Weights of a small transformer language model: width 160, a variant of Muon for these matrices.
MLP neurons of a small language model. Each row is named by its layer, matrix (up: input weights) and neuron, and shows model dimensions 0-95. Each number is 200 + 40 x the weight over its row's rms, rounded and kept within 0 to 999.
After each neuron's rows, "fires in" lists the words (lower case) most often at its 100 highest values on Wikipedia text that the model never trained on.

L9.up229,302,256,197,150,247,198,194,239,183,210,246,204,145,135,191,211,224,245,193,216,291,146,267,211,173,181,196,259,128,175,205,200,192,148,159,233,218,217,157,186,250,184,183,185,204,147,196,231,165,205,119,149,182,228,224,169,188,138,196,171,105,226,174,146,162,281,151,216,96,185,220,182,242,231,229,188,207,173,267,162,261,171,195,169,193,136,206,247,266,246,230,190,165,181,174,129
fires in: "would", "to", "can", "will", "may", "must"

L8.up421,124,194,126,144,232,197,241,146,160,213,205,198,212,122,100,177,207,225,224,245,209,239,175,220,207,201,160,218,241,193,192,183,247,234,236,211,163,182,239,221,111,188,214,217,247,173,160,206,118,246,243,181,228,243,280,185,200,234,193,184,205,158,234,202,254,209,237,188,183,239,182,176,213,155,213,183,237,201,220,160,216,249,175,187,158,175,183,149,216,184,244,167,269,220,175,200
fires in: "2021", "2020", "2022", "as", "2023", "2024"

L2.up682,290,186,244,188,225,264,184,155,130,181,217,181,187,244,232,220,196,160,195,169,215,161,185,159,221,159,243,258,177,255,179,247,234,187,177,159,208,146,144,170,195,171,277,303,226,140,187,172,199,216,193,235,196,191,170,124,211,149,177,158,235,137,174,175,221,229,180,237,257,266,227,235,257,184,254,183,171,231,183,157,239,268,142,257,175,205,216,199,211,184,205,205,227,206,220,262
fires in: "a", "an"

L3.up920,148,112,240,261,220,207,248,203,153,239,184,257,241,297,147,246,187,148,92,157,231,168,178,238,144,249,252,191,192,243,189,219,177,182,220,186,206,100,186,166,114,232,181,269,139,202,208,166,271,211,210,198,238,133,234,209,243,188,230,187,236,200,211,238,219,247,191,275,168,164,222,316,210,205,186,178,201,279,215,186,193,231,250,248,192,224,246,194,179,230,232,222,221,123,164,183
fires in: "march", "such", "that", "much", "july"

L8.up290,232,275,231,205,216,258,207,134,197,163,228,193,196,246,183,217,226,187,177,190,154,223,200,209,202,179,200,200,187,178,146,184,248,227,156,203,155,249,156,237,240,182,150,242,252,185,235,179,229,276,193,150,215,184,196,253,233,258,239,150,197,221,228,172,285,232,204,181,200,227,235,166,260,132,202,203,177,237,183,189,258,193,168,228,115,252,154,103,251,244,236,209,249,198,168,168
fires in: "the", "have"

L5.up391,158,158,220,201,243,225,259,197,180,206,200,254,232,194,107,211,176,163,195,206,151,158,165,238,110,222,212,195,252,186,160,244,150,208,194,202,242,223,185,162,199,225,171,197,260,202,222,187,242,171,172,127,282,194,282,234,253,146,242,268,275,172,184,186,226,227,226,244,220,207,133,191,191,167,227,191,200,203,236,225,208,233,198,99,187,246,252,188,272,176,185,179,226,269,210,247
fires in: "july", "october", "march", "january", "september", "february"

L7.up640,208,123,260,133,228,208,201,233,290,142,106,205,198,217,253,221,193,226,227,180,249,147,156,177,165,213,221,183,166,196,193,249,233,201,215,222,157,251,227,247,213,180,222,203,174,225,266,208,193,240,128,158,199,267,163,187,173,267,243,213,175,223,168,214,212,132,201,189,189,246,223,258,187,199,212,170,179,281,172,297,182,190,236,175,228,224,232,210,179,204,163,185,161,247,229,174
fires in: "of", "electron", "austrian", "railroad"

L10.up893,230,217,182,227,156,186,189,180,192,199,206,220,171,254,144,200,166,227,239,200,187,254,113,152,236,176,248,225,246,237,182,137,216,103,211,219,223,189,239,155,301,203,192,250,194,194,215,167,128,212,156,241,281,152,288,206,167,225,163,257,263,224,212,142,168,204,211,191,306,153,166,225,181,194,180,171,215,122,239,180,205,265,242,215,135,255,214,174,165,186,168,254,205,131,261,250
fires in: "which", "who", "when", "where", "while", "what"

L7.up584,239,156,159,148,155,125,139,188,197,198,218,192,153,93,185,253,248,200,214,221,159,282,244,172,258,157,267,218,205,193,158,156,172,199,186,128,249,137,237,152,166,169,227,178,243,191,221,227,229,206,215,299,175,293,180,239,208,238,197,164,150,154,228,135,245,156,179,219,235,157,232,234,229,179,259,217,178,204,205,204,207,239,168,229,220,189,261,213,160,267,188,263,235,203,184,162
fires in: "him", "a", "began", "help", "thought", "her"

L12.up497,215,188,195,160,143,206,176,239,188,253,257,213,231,182,282,183,223,172,187,225,178,156,190,229,208,202,248,187,209,211,263,209,189,143,211,172,209,236,176,156,217,161,181,194,189,264,177,185,255,179,206,131,77,190,172,181,309,194,209,259,152,206,101,187,223,229,214,157,228,210,212,226,213,244,239,230,203,126,185,213,284,243,179,216,215,262,182,262,186,183,185,194,243,171,164,239
fires in: "first", "most"

L3.up56,196,277,216,185,200,159,170,178,200,224,209,220,180,228,132,144,258,181,161,176,237,216,169,181,113,196,243,260,282,229,240,237,219,170,164,158,201,231,160,198,181,268,180,212,134,218,236,215,214,192,225,208,251,239,241,196,244,230,152,196,167,196,196,192,143,264,155,218,274,275,177,180,185,192,126,166,188,163,216,212,206,96,243,235,153,192,155,163,149,274,193,228,124,137,205,233
fires in: "would", "can", "which", "that", "will", "may"

L5.up851,127,185,246,169,212,189,143,202,230,158,210,189,211,154,169,170,218,163,210,168,283,210,128,163,208,164,282,242,212,224,226,231,196,261,237,142,182,136,195,215,235,306,189,295,180,145,179,162,232,188,201,179,218,160,220,143,123,227,224,236,197,229,218,196,182,269,244,261,187,234,233,238,225,164,220,160,213,267,184,192,154,243,229,206,115,215,208,168,194,195,179,163,229,224,281,168
fires in: "two", "three", "several", "many"

L2.up928,189,160,250,228,241,215,174,195,220,214,197,216,286,200,216,272,154,196,168,197,141,256,195,252,206,177,152,287,147,198,147,201,209,232,194,201,170,169,202,187,183,217,232,258,203,210,198,197,242,143,145,221,215,236,176,185,203,221,184,197,295,252,146,123,207,133,178,229,227,197,266,232,171,199,231,189,204,198,220,260,239,247,227,147,267,225,289,149,195,239,142,173,179,187,170,183
fires in: "united", "until", "announced", "after", "following"

L3.up729,243,252,217,197,207,306,172,147,198,208,197,249,228,223,203,212,185,210,214,205,106,251,219,232,228,157,263,160,209,209,213,241,237,173,219,121,249,178,134,216,155,197,134,246,208,187,207,166,225,227,220,230,254,244,272,161,208,148,200,204,187,199,185,174,188,211,134,236,203,224,227,210,238,185,192,85,210,174,172,155,173,276,258,261,141,191,169,200,172,187,150,164,259,151,254,241
fires in: "an", "a", "that"

L5.up686,162,206,210,243,209,124,142,158,270,138,237,148,211,117,206,192,234,110,220,243,173,118,191,192,268,180,156,246,199,227,220,226,217,184,218,218,120,187,220,208,225,269,214,208,219,193,196,185,179,199,173,270,231,200,256,199,146,174,152,158,249,226,247,176,245,211,224,216,201,187,238,193,258,181,163,191,257,244,184,170,128,295,165,192,191,147,202,192,230,181,237,275,164,196,238,177
fires in: "many", "some", "no", "any", "every", "several"

L10.up882,289,212,284,123,181,276,168,170,157,221,178,258,235,170,223,212,240,210,200,202,162,227,105,173,228,144,177,197,154,204,171,257,225,164,194,188,223,195,104,190,188,184,209,242,176,182,149,206,172,281,169,232,153,205,162,222,170,215,176,140,189,222,219,161,199,237,223,213,176,147,265,197,206,138,218,161,172,270,278,138,221,217,173,233,176,192,230,192,203,170,194,165,162,231,219,221
fires in: "of", "in", "at", "from", "within"

L9.up192,172,169,256,203,200,208,197,151,215,221,215,200,117,156,286,271,237,174,202,212,159,297,202,118,146,183,192,282,182,176,177,201,183,122,170,174,190,191,193,114,147,181,224,227,194,255,177,169,177,236,214,274,197,250,187,199,201,163,225,185,174,179,294,180,156,216,147,295,209,150,201,245,199,170,196,168,202,192,210,205,142,333,130,168,212,170,270,130,151,228,199,143,273,213,223,184
fires in: "and", "him", "support", "up", "them", "supported"

L2.up516,266,201,267,200,225,107,223,181,173,206,252,112,162,173,130,232,197,166,241,126,210,78,139,241,167,213,203,163,178,255,137,244,186,208,158,143,234,175,230,204,232,167,234,205,211,234,157,234,176,243,196,216,201,246,137,263,236,201,153,185,198,115,155,168,182,129,158,205,207,178,203,237,276,217,209,220,228,212,257,239,222,205,163,251,224,141,240,247,210,203,236,255,187,228,258,243
fires in: "a", "an", "can"

L5.up794,224,225,155,212,160,283,149,208,166,233,172,158,130,176,226,180,262,261,302,229,154,250,213,193,176,190,162,300,140,127,170,233,200,214,203,160,203,190,210,164,155,173,209,201,165,163,169,218,246,285,174,191,211,206,171,191,186,187,200,250,228,206,192,195,266,195,197,248,205,145,163,262,214,168,224,133,176,197,160,241,154,218,180,256,205,192,173,120,262,234,231,213,248,180,236,238
fires in: "them", "than", "him", "their", "while"

L12.up780,166,235,276,200,162,218,209,228,193,160,178,165,178,264,172,224,233,180,231,136,223,202,178,174,193,250,229,221,183,212,146,227,134,159,196,261,257,202,183,173,200,147,200,220,158,187,165,223,273,164,214,145,219,94,216,144,207,222,201,247,245,212,196,190,185,189,119,229,231,209,185,193,246,302,224,193,197,129,191,123,180,223,195,188,187,169,219,238,162,296,241,208,183,180,262,224
fires in: "there", "but", "which", "this", "it", "candidate"

L9.up346,210,207,158,230,251,257,144,239,220,185,219,164,159,241,265,196,163,251,243,266,182,168,171,199,183,196,226,143,167,225,144,178,156,211,214,173,190,194,243,197,153,206,205,205,130,216,219,196,115,290,173,141,232,139,309,184,191,104,219,196,239,285,195,207,161,241,245,132,131,283,289,193,279,197,212,229,193,224,188,123,210,186,185,265,174,233,190,235,197,191,221,150,183,201,254,161
fires in: "he", "before", "despite", "see", "paris"

L3.up504,241,190,268,208,170,156,227,151,233,136,270,227,244,190,198,204,239,263,168,238,177,217,160,222,235,157,198,245,246,230,131,192,181,225,186,194,170,238,167,226,210,166,233,233,169,142,210,267,213,190,198,241,274,234,184,197,174,158,92,167,136,279,178,190,150,164,229,251,273,232,212,228,200,259,268,234,126,179,192,212,203,230,305,193,212,155,255,216,212,211,134,225,253,185,144,215
fires in: "became", "after", "at", "following", "be", "for"

L8.up18,165,114,206,150,224,244,171,191,181,159,110,189,199,147,290,241,220,267,239,259,191,184,234,173,172,173,255,235,176,273,236,157,266,228,196,229,170,168,275,192,146,183,173,204,197,250,179,263,202,198,195,211,185,213,192,242,153,318,228,190,204,213,110,254,174,146,183,228,258,224,205,180,186,225,190,167,179,141,292,146,276,153,204,219,148,195,177,145,232,221,208,267,219,190,223,178
fires in: "who", "including", "also", "and", "where"

L3.up409,145,148,223,169,249,145,239,173,234,230,145,247,166,200,244,181,235,174,273,191,213,211,209,208,148,191,232,233,231,214,235,201,252,200,175,262,240,197,143,191,203,179,260,156,181,133,205,178,176,179,204,186,227,284,207,181,226,254,199,281,211,147,211,129,206,195,210,185,245,232,246,164,239,180,143,243,126,155,122,152,203,163,237,163,149,188,219,232,168,237,217,142,148,172,224,189
fires in: "this", "there", "third", "that"

L3.up49,206,187,200,184,110,180,264,239,173,218,226,202,232,221,233,292,240,194,218,239,206,226,230,192,200,203,118,162,197,274,205,207,189,178,276,190,136,251,215,221,159,226,175,206,194,132,231,240,205,159,138,198,222,121,228,241,162,149,230,175,212,218,116,201,88,208,118,196,171,151,227,235,259,183,196,253,227,237,149,187,115,150,165,139,241,161,240,175,214,248,198,235,236,247,147,230
fires in: "two", "more", "one", "three"

L7.up612,171,255,169,211,235,240,223,186,231,157,171,175,280,199,240,220,217,217,189,255,196,204,185,180,188,208,206,267,279,197,147,118,166,204,182,191,179,259,211,169,252,173,122,245,272,146,199,251,174,243,104,197,160,209,158,204,136,149,188,289,201,219,143,194,184,179,224,218,141,161,197,203,320,213,225,174,214,231,234,141,175,177,246,196,215,118,196,220,266,244,249,174,222,252,136,201
fires in: "to", "the", "a", "not", "an"

L12.up252,194,241,129,170,175,206,196,203,131,168,217,224,239,212,188,213,169,183,240,168,254,168,175,144,179,182,204,236,170,260,197,185,117,197,130,106,217,197,144,232,151,212,203,237,190,269,217,256,178,232,164,217,222,164,266,129,208,153,212,163,245,192,195,203,131,258,202,192,197,190,184,217,239,263,210,252,188,126,183,152,214,258,167,225,184,174,174,195,163,228,236,216,161,126,213,211
fires in: "its", "it", "he"

L3.up316,281,270,234,129,120,153,196,210,259,171,234,161,194,211,223,187,189,172,170,153,186,196,184,236,245,188,184,271,184,207,237,196,79,215,146,136,162,171,194,267,213,226,227,302,200,196,181,202,148,166,191,250,263,225,153,194,223,179,191,208,192,253,150,214,207,164,142,149,198,129,173,213,274,179,289,206,215,204,230,147,214,190,183,259,236,194,163,225,286,165,172,168,154,186,224,222
fires in: "a"

L9.up111,189,253,226,181,192,241,192,228,164,184,202,130,162,183,242,224,224,247,217,196,215,170,171,112,229,163,191,211,216,201,166,101,224,182,174,280,185,207,194,229,216,202,132,170,206,182,158,178,211,218,131,167,164,196,183,130,244,173,252,265,166,234,194,150,203,179,207,252,133,181,216,111,204,136,214,138,212,136,221,159,198,259,263,208,237,259,194,261,232,187,170,274,164,192,181,187
fires in: "to", "not"

L7.up486,184,110,245,160,192,224,251,118,210,202,162,165,175,230,243,182,211,198,144,204,210,108,174,154,270,139,209,223,155,129,246,239,182,174,197,150,161,285,173,166,240,215,242,195,230,132,183,194,207,229,210,145,228,197,157,255,209,192,258,191,227,277,176,194,161,188,274,146,148,196,175,200,188,190,252,134,238,226,180,188,247,116,279,164,289,209,244,225,196,218,190,224,194,245,167,191
fires in: "language", "candidate", "languages", "candidates", "anniversary"

L8.up341,215,213,147,161,151,188,162,183,168,161,222,233,169,163,238,140,181,170,187,246,201,188,204,129,178,237,232,178,224,242,239,161,248,217,232,164,216,156,169,134,249,229,187,216,222,205,174,202,176,156,215,220,215,230,209,200,253,172,173,194,179,170,179,123,185,236,242,210,217,191,161,202,100,141,149,175,138,150,161,189,230,246,234,156,170,239,216,213,311,201,224,169,239,238,279,239
fires in: "is", "has", "was", "against"

L5.up761,196,195,273,197,231,161,297,207,167,197,175,206,233,243,177,252,180,175,148,179,242,240,215,218,232,156,246,178,223,208,179,222,202,173,187,285,135,260,189,196,233,159,254,196,211,113,154,149,179,141,127,210,155,238,255,235,159,235,186,263,199,74,231,233,184,183,139,224,178,291,159,187,242,190,185,182,188,207,222,176,212,191,177,199,158,143,196,190,123,215,213,169,259,177,185,125
fires in: "this", "there", "which", "they", "it"

L2.up81,258,275,171,209,261,254,191,117,163,244,197,204,170,208,146,196,200,230,199,252,211,147,169,208,186,177,224,194,182,222,275,166,161,168,238,181,252,195,154,190,155,181,213,304,112,310,218,212,168,203,156,187,178,291,184,188,190,253,191,184,180,208,227,201,199,248,209,320,259,208,240,246,190,208,261,242,173,261,232,183,222,216,194,232,218,196,209,221,122,201,162,244,220,232,184,238
fires in: "august", "january", "july", "japan", "japanese"

L10.up812,138,180,246,176,253,206,160,219,224,205,254,119,298,169,233,219,184,234,223,203,185,170,136,186,177,186,237,184,102,193,208,238,230,224,262,224,164,209,146,113,229,163,259,191,208,235,180,174,134,206,302,180,185,74,209,166,202,229,165,229,218,231,202,194,279,204,191,186,196,202,235,180,184,230,202,213,277,248,221,198,187,278,192,242,188,160,172,165,185,193,174,146,227,228,194,170
fires in: "states", "species", "total", "england"

L9.up626,179,238,167,162,257,161,139,215,166,100,191,191,254,282,217,151,228,240,184,264,192,207,148,218,191,237,167,241,197,178,196,161,220,124,149,272,127,279,207,142,178,192,218,169,220,191,146,155,162,179,246,230,200,117,162,165,258,145,255,242,254,221,243,162,261,165,166,248,212,192,251,223,231,234,131,175,265,106,189,202,187,222,247,253,211,194,225,138,192,207,188,177,212,168,132,232
fires in: "as", "species", "also"

L12.up613,192,217,242,178,220,247,211,116,243,138,139,173,232,331,228,145,247,189,182,235,168,281,175,114,206,190,143,212,248,199,213,192,204,121,177,155,222,169,198,171,243,184,236,261,190,222,201,207,189,175,137,246,177,191,148,201,185,193,214,208,327,225,237,224,159,195,183,189,203,227,182,189,214,157,227,255,158,253,278,200,226,237,268,238,183,189,250,226,259,223,163,110,205,209,154,269
fires in: "at", "on"

L2.up955,196,175,258,226,174,222,187,95,135,258,240,166,162,246,259,151,173,214,152,169,200,230,230,258,197,140,146,230,206,213,138,195,204,256,188,199,173,113,236,227,222,174,248,235,167,121,217,189,214,145,183,254,197,178,271,234,141,193,150,192,175,224,200,137,182,224,244,225,254,236,173,258,214,274,215,251,169,217,211,127,188,235,230,160,280,245,178,242,237,268,98,243,239,180,137,156
fires in: "after", "under", "following", "before", "followed", "because"

L8.up875,176,179,214,165,292,191,229,232,208,182,156,235,198,198,161,257,216,248,176,189,150,291,231,189,266,114,223,250,225,276,182,146,168,226,252,119,197,220,180,240,173,168,148,166,84,227,174,241,197,216,153,189,233,221,198,175,160,187,182,198,255,200,203,162,192,212,166,171,253,194,196,218,244,150,156,173,243,155,222,229,178,183,234,162,245,174,209,197,224,299,208,224,201,147,234,233
fires in: "at", "a", "in", "an", "along", "although"

L3.up317,218,168,221,181,172,140,216,215,172,267,231,201,233,207,213,166,306,130,214,187,262,165,210,223,203,169,190,207,190,252,225,207,201,183,158,90,168,167,228,194,122,320,150,214,248,204,150,177,192,139,186,123,172,167,218,209,177,163,266,201,159,250,232,208,160,152,178,191,226,278,263,159,226,191,177,193,198,143,168,186,205,202,223,210,264,208,106,158,214,225,188,182,264,211,159,175
fires in: "first", "south", "west", "second", "north"

L8.up934,237,119,228,189,197,223,241,175,256,225,172,222,256,270,209,232,269,155,185,194,313,197,189,172,197,202,248,207,124,213,298,242,213,165,246,186,230,263,247,187,176,224,178,235,205,152,225,208,196,228,208,254,245,205,241,222,136,251,201,146,219,210,195,177,182,237,197,196,233,186,149,202,133,227,142,212,237,249,207,174,214,240,211,133,165,171,186,184,195,217,167,259,106,222,234,165
fires in: "of", "many", "mimms"

L7.up678,198,177,190,170,209,197,247,183,245,153,214,242,177,229,118,200,239,98,139,240,176,228,130,216,157,233,172,130,149,201,202,170,195,214,210,243,276,242,119,183,166,138,138,262,282,231,156,213,173,250,177,183,193,199,236,288,155,177,218,248,181,133,224,160,212,180,194,282,198,181,196,212,122,170,207,145,244,200,147,210,217,199,235,179,208,165,241,142,247,204,184,258,159,246,255,214
fires in: "was", "is"

L3.up469,147,174,167,257,226,231,223,189,133,178,181,119,210,201,244,226,240,173,194,236,170,226,186,229,213,117,143,216,284,241,176,202,170,231,249,152,173,177,197,205,184,162,185,234,218,140,167,185,197,274,187,179,212,268,190,193,155,215,218,243,278,166,216,176,135,174,246,233,146,196,139,193,196,147,201,177,191,222,216,197,230,115,280,207,224,175,223,218,253,242,219,176,211,227,180,275
fires in: "on", "the", "at", "in", "during", "to"

L3.up670,301,230,156,226,256,227,239,146,173,243,258,161,145,247,218,223,195,275,198,155,157,199,169,175,105,118,177,158,192,183,265,233,195,146,260,169,205,237,166,196,226,177,222,240,189,136,207,276,145,156,217,237,234,174,151,166,195,207,184,186,197,162,186,150,172,263,224,206,163,201,129,219,218,187,267,186,224,199,266,173,172,254,196,154,205,192,123,248,182,196,256,199,186,218,210,190
fires in: "a", "conservation"

L5.up383,195,201,192,169,242,240,179,191,131,168,181,221,208,182,184,159,156,224,270,199,192,256,101,189,182,164,211,272,231,171,132,264,244,203,185,210,188,215,230,167,252,165,216,227,137,104,160,218,219,252,155,174,145,129,226,199,189,205,218,182,219,194,240,89,225,172,146,187,223,216,227,267,173,130,170,195,242,229,254,248,180,272,189,188,205,206,274,200,240,209,192,151,187,207,202,259
fires in: "after", "before", "to", "until", "with"

L10.up398,176,123,167,171,274,262,176,173,254,154,130,127,209,252,217,203,202,283,214,161,292,195,153,227,316,240,181,237,199,237,227,216,236,183,237,221,143,158,203,142,182,216,207,174,151,124,183,228,149,184,241,179,130,193,217,208,207,291,228,234,160,182,220,150,221,186,148,255,199,262,134,216,199,171,220,155,186,178,205,198,228,256,210,217,177,172,195,230,181,166,159,254,137,223,137,124
fires in: "also", "who", "october", "which"

L9.up531,276,240,181,193,231,176,219,168,166,196,231,165,187,240,226,206,232,190,258,217,145,262,199,278,158,181,126,171,208,219,148,218,204,159,220,253,244,211,213,241,221,255,142,276,194,194,215,250,213,222,109,231,160,231,220,180,151,223,154,145,200,175,184,153,248,213,171,174,204,205,204,223,174,173,179,216,203,198,204,150,187,210,70,224,125,213,185,177,177,190,261,216,215,211,164,229
fires in: "the", "a", "of"

L11.up756,282,152,161,240,203,158,245,186,247,242,246,201,246,205,187,253,199,217,177,180,200,209,202,183,218,143,157,239,187,211,221,210,220,127,190,148,155,188,222,171,249,208,193,241,243,174,173,194,207,192,143,240,171,164,213,168,193,240,224,188,187,172,189,187,166,231,196,171,177,182,290,235,193,213,243,220,199,188,261,171,232,212,174,185,232,184,90,227,222,256,230,247,285,290,132,179
fires in: "a"

L2.up556,145,210,284,228,234,254,191,243,164,177,253,156,306,204,243,209,197,202,187,206,171,273,179,256,232,183,193,204,170,197,201,173,200,243,232,285,143,277,158,182,134,239,216,262,217,155,181,234,149,223,162,175,186,168,217,187,189,233,225,252,223,154,198,131,193,208,142,174,274,180,207,264,192,204,202,202,214,185,203,199,168,196,190,124,248,256,200,214,226,217,105,199,173,145,274,234
fires in: "university", "united", "until"

L11.up240,214,172,274,209,253,248,151,205,198,246,76,135,198,199,211,179,201,143,222,226,145,186,186,174,248,215,215,232,125,199,265,235,210,184,217,199,175,188,213,146,136,251,211,198,174,203,202,171,178,204,157,297,166,139,180,224,113,267,127,176,178,147,212,178,179,273,166,219,201,275,242,187,243,186,149,161,169,211,205,220,243,199,203,210,209,189,172,114,204,170,185,185,174,205,292,296
fires in: "all", "several", "many", "both", "early"

L9.up114,235,156,248,149,155,251,152,229,211,190,186,233,176,154,217,258,252,224,178,153,198,218,177,226,247,214,186,189,157,191,182,191,232,210,198,99,138,229,175,232,200,218,119,185,154,153,176,174,256,167,212,207,223,170,274,210,231,212,187,190,271,227,212,189,194,244,175,239,208,270,135,235,232,181,218,116,181,245,125,181,182,188,189,268,143,224,153,218,271,220,120,160,205,269,157,224
fires in: "a", "due", "chosen"

L2.up462,212,248,162,203,206,244,165,198,93,241,207,184,163,199,116,255,215,225,234,198,110,187,107,227,182,124,256,299,206,169,217,218,214,217,174,123,188,155,206,169,170,224,154,222,178,238,192,183,189,238,213,215,150,203,266,196,227,223,196,175,260,227,211,128,186,270,205,205,197,199,161,227,190,168,207,187,274,189,225,185,163,166,148,256,180,222,143,160,232,181,202,250,215,223,215,201
fires in: "july", "january", "august", "jaguars", "june", "government"

L5.up623,149,168,188,189,243,138,178,200,240,238,193,268,154,245,269,218,173,252,174,196,208,239,242,203,147,231,205,176,151,188,152,231,200,231,211,245,176,223,112,183,245,211,166,152,175,206,165,180,223,142,212,178,269,212,237,237,149,210,143,244,156,147,127,154,257,218,196,238,206,233,256,165,148,111,184,125,140,222,205,120,222,303,229,225,167,109,170,123,185,175,207,134,188,177,212,248
fires in: "in", "this", "although", "these", "there"

L9.up245,231,267,176,198,179,223,247,245,167,205,204,161,207,246,178,208,214,262,196,146,236,241,222,159,235,244,236,266,172,178,212,237,126,90,142,170,207,246,185,133,150,200,176,233,141,202,192,144,174,186,154,151,159,199,162,213,237,166,164,204,150,241,158,151,204,259,136,150,193,221,264,159,213,153,220,183,209,208,284,142,189,200,202,259,213,135,241,241,264,200,194,233,209,205,204,159
fires in: "to", "would", "can", "of"

L9.up241,218,253,158,200,178,226,296,118,202,264,234,286,157,214,206,208,228,133,169,253,257,251,189,186,209,237,246,185,179,199,274,256,171,225,282,252,223,245,244,167,238,190,142,168,224,187,210,189,160,187,147,224,180,187,188,181,188,132,182,205,211,254,221,140,189,209,175,171,195,223,143,227,167,237,164,199,183,282,194,204,161,278,196,212,200,125,188,171,249,215,163,223,227,148,216,176
fires in: "of", "population"

L12.up373,230,223,177,124,169,192,190,194,201,222,187,283,149,211,97,210,197,114,150,205,144,156,201,216,220,210,253,212,183,246,201,220,165,261,206,160,196,231,218,120,213,157,137,251,126,117,157,192,145,220,213,213,158,279,118,206,197,148,207,220,171,184,175,244,186,142,218,260,223,174,112,251,251,216,230,171,246,191,195,114,167,157,218,233,182,169,231,242,205,199,246,233,235,190,190,270
fires in: "an", "was", "association"

L2.up65,248,130,207,157,198,224,261,228,152,221,241,187,233,134,201,268,223,169,205,165,237,153,153,143,214,269,207,259,228,259,126,210,141,243,257,214,155,175,191,215,166,189,204,116,209,208,202,205,225,201,198,229,245,194,185,175,231,194,165,172,207,223,163,266,189,129,182,256,152,164,207,281,206,118,208,181,165,256,174,272,181,176,188,224,182,170,228,240,194,171,224,210,242,235,250,270
fires in: "the", "front", "a", "march"

L5.up362,205,220,197,164,184,216,121,227,186,179,238,258,206,165,229,104,155,209,221,246,194,189,170,236,190,152,203,220,180,200,223,226,300,148,162,183,204,235,127,115,272,189,233,228,194,211,117,175,240,207,190,234,174,145,201,119,272,215,164,205,219,175,260,194,160,194,234,201,247,241,209,254,182,116,219,134,175,220,194,174,194,332,238,181,278,167,223,201,256,190,241,214,194,202,205,234
fires in: "of", "over", "about", "around", "against", "in"

L5.up225,185,278,254,183,214,251,211,154,154,157,175,190,217,194,142,239,244,168,198,255,207,195,133,174,232,196,170,234,165,195,226,167,203,270,192,97,181,301,161,251,201,164,145,163,188,185,125,223,197,193,138,191,213,179,148,219,181,208,194,297,237,222,203,181,186,134,193,271,204,197,200,197,241,133,224,180,264,203,257,220,212,255,224,217,142,209,161,171,207,178,204,235,220,177,224,190
fires in: "would", "not", "can", "t", "must", "often"

L8.up531,265,215,216,183,136,153,172,184,188,173,143,206,135,134,335,265,229,205,169,161,208,267,301,212,177,217,256,221,200,111,144,185,215,171,205,164,201,211,226,126,191,163,224,225,159,172,226,179,202,185,194,237,220,217,200,185,180,188,214,149,190,210,210,149,228,212,189,216,197,209,213,225,235,325,177,153,182,228,155,221,183,226,230,190,209,203,181,195,216,173,210,270,214,209,279,207
fires in: "known", "him", "killed", "them", "kim"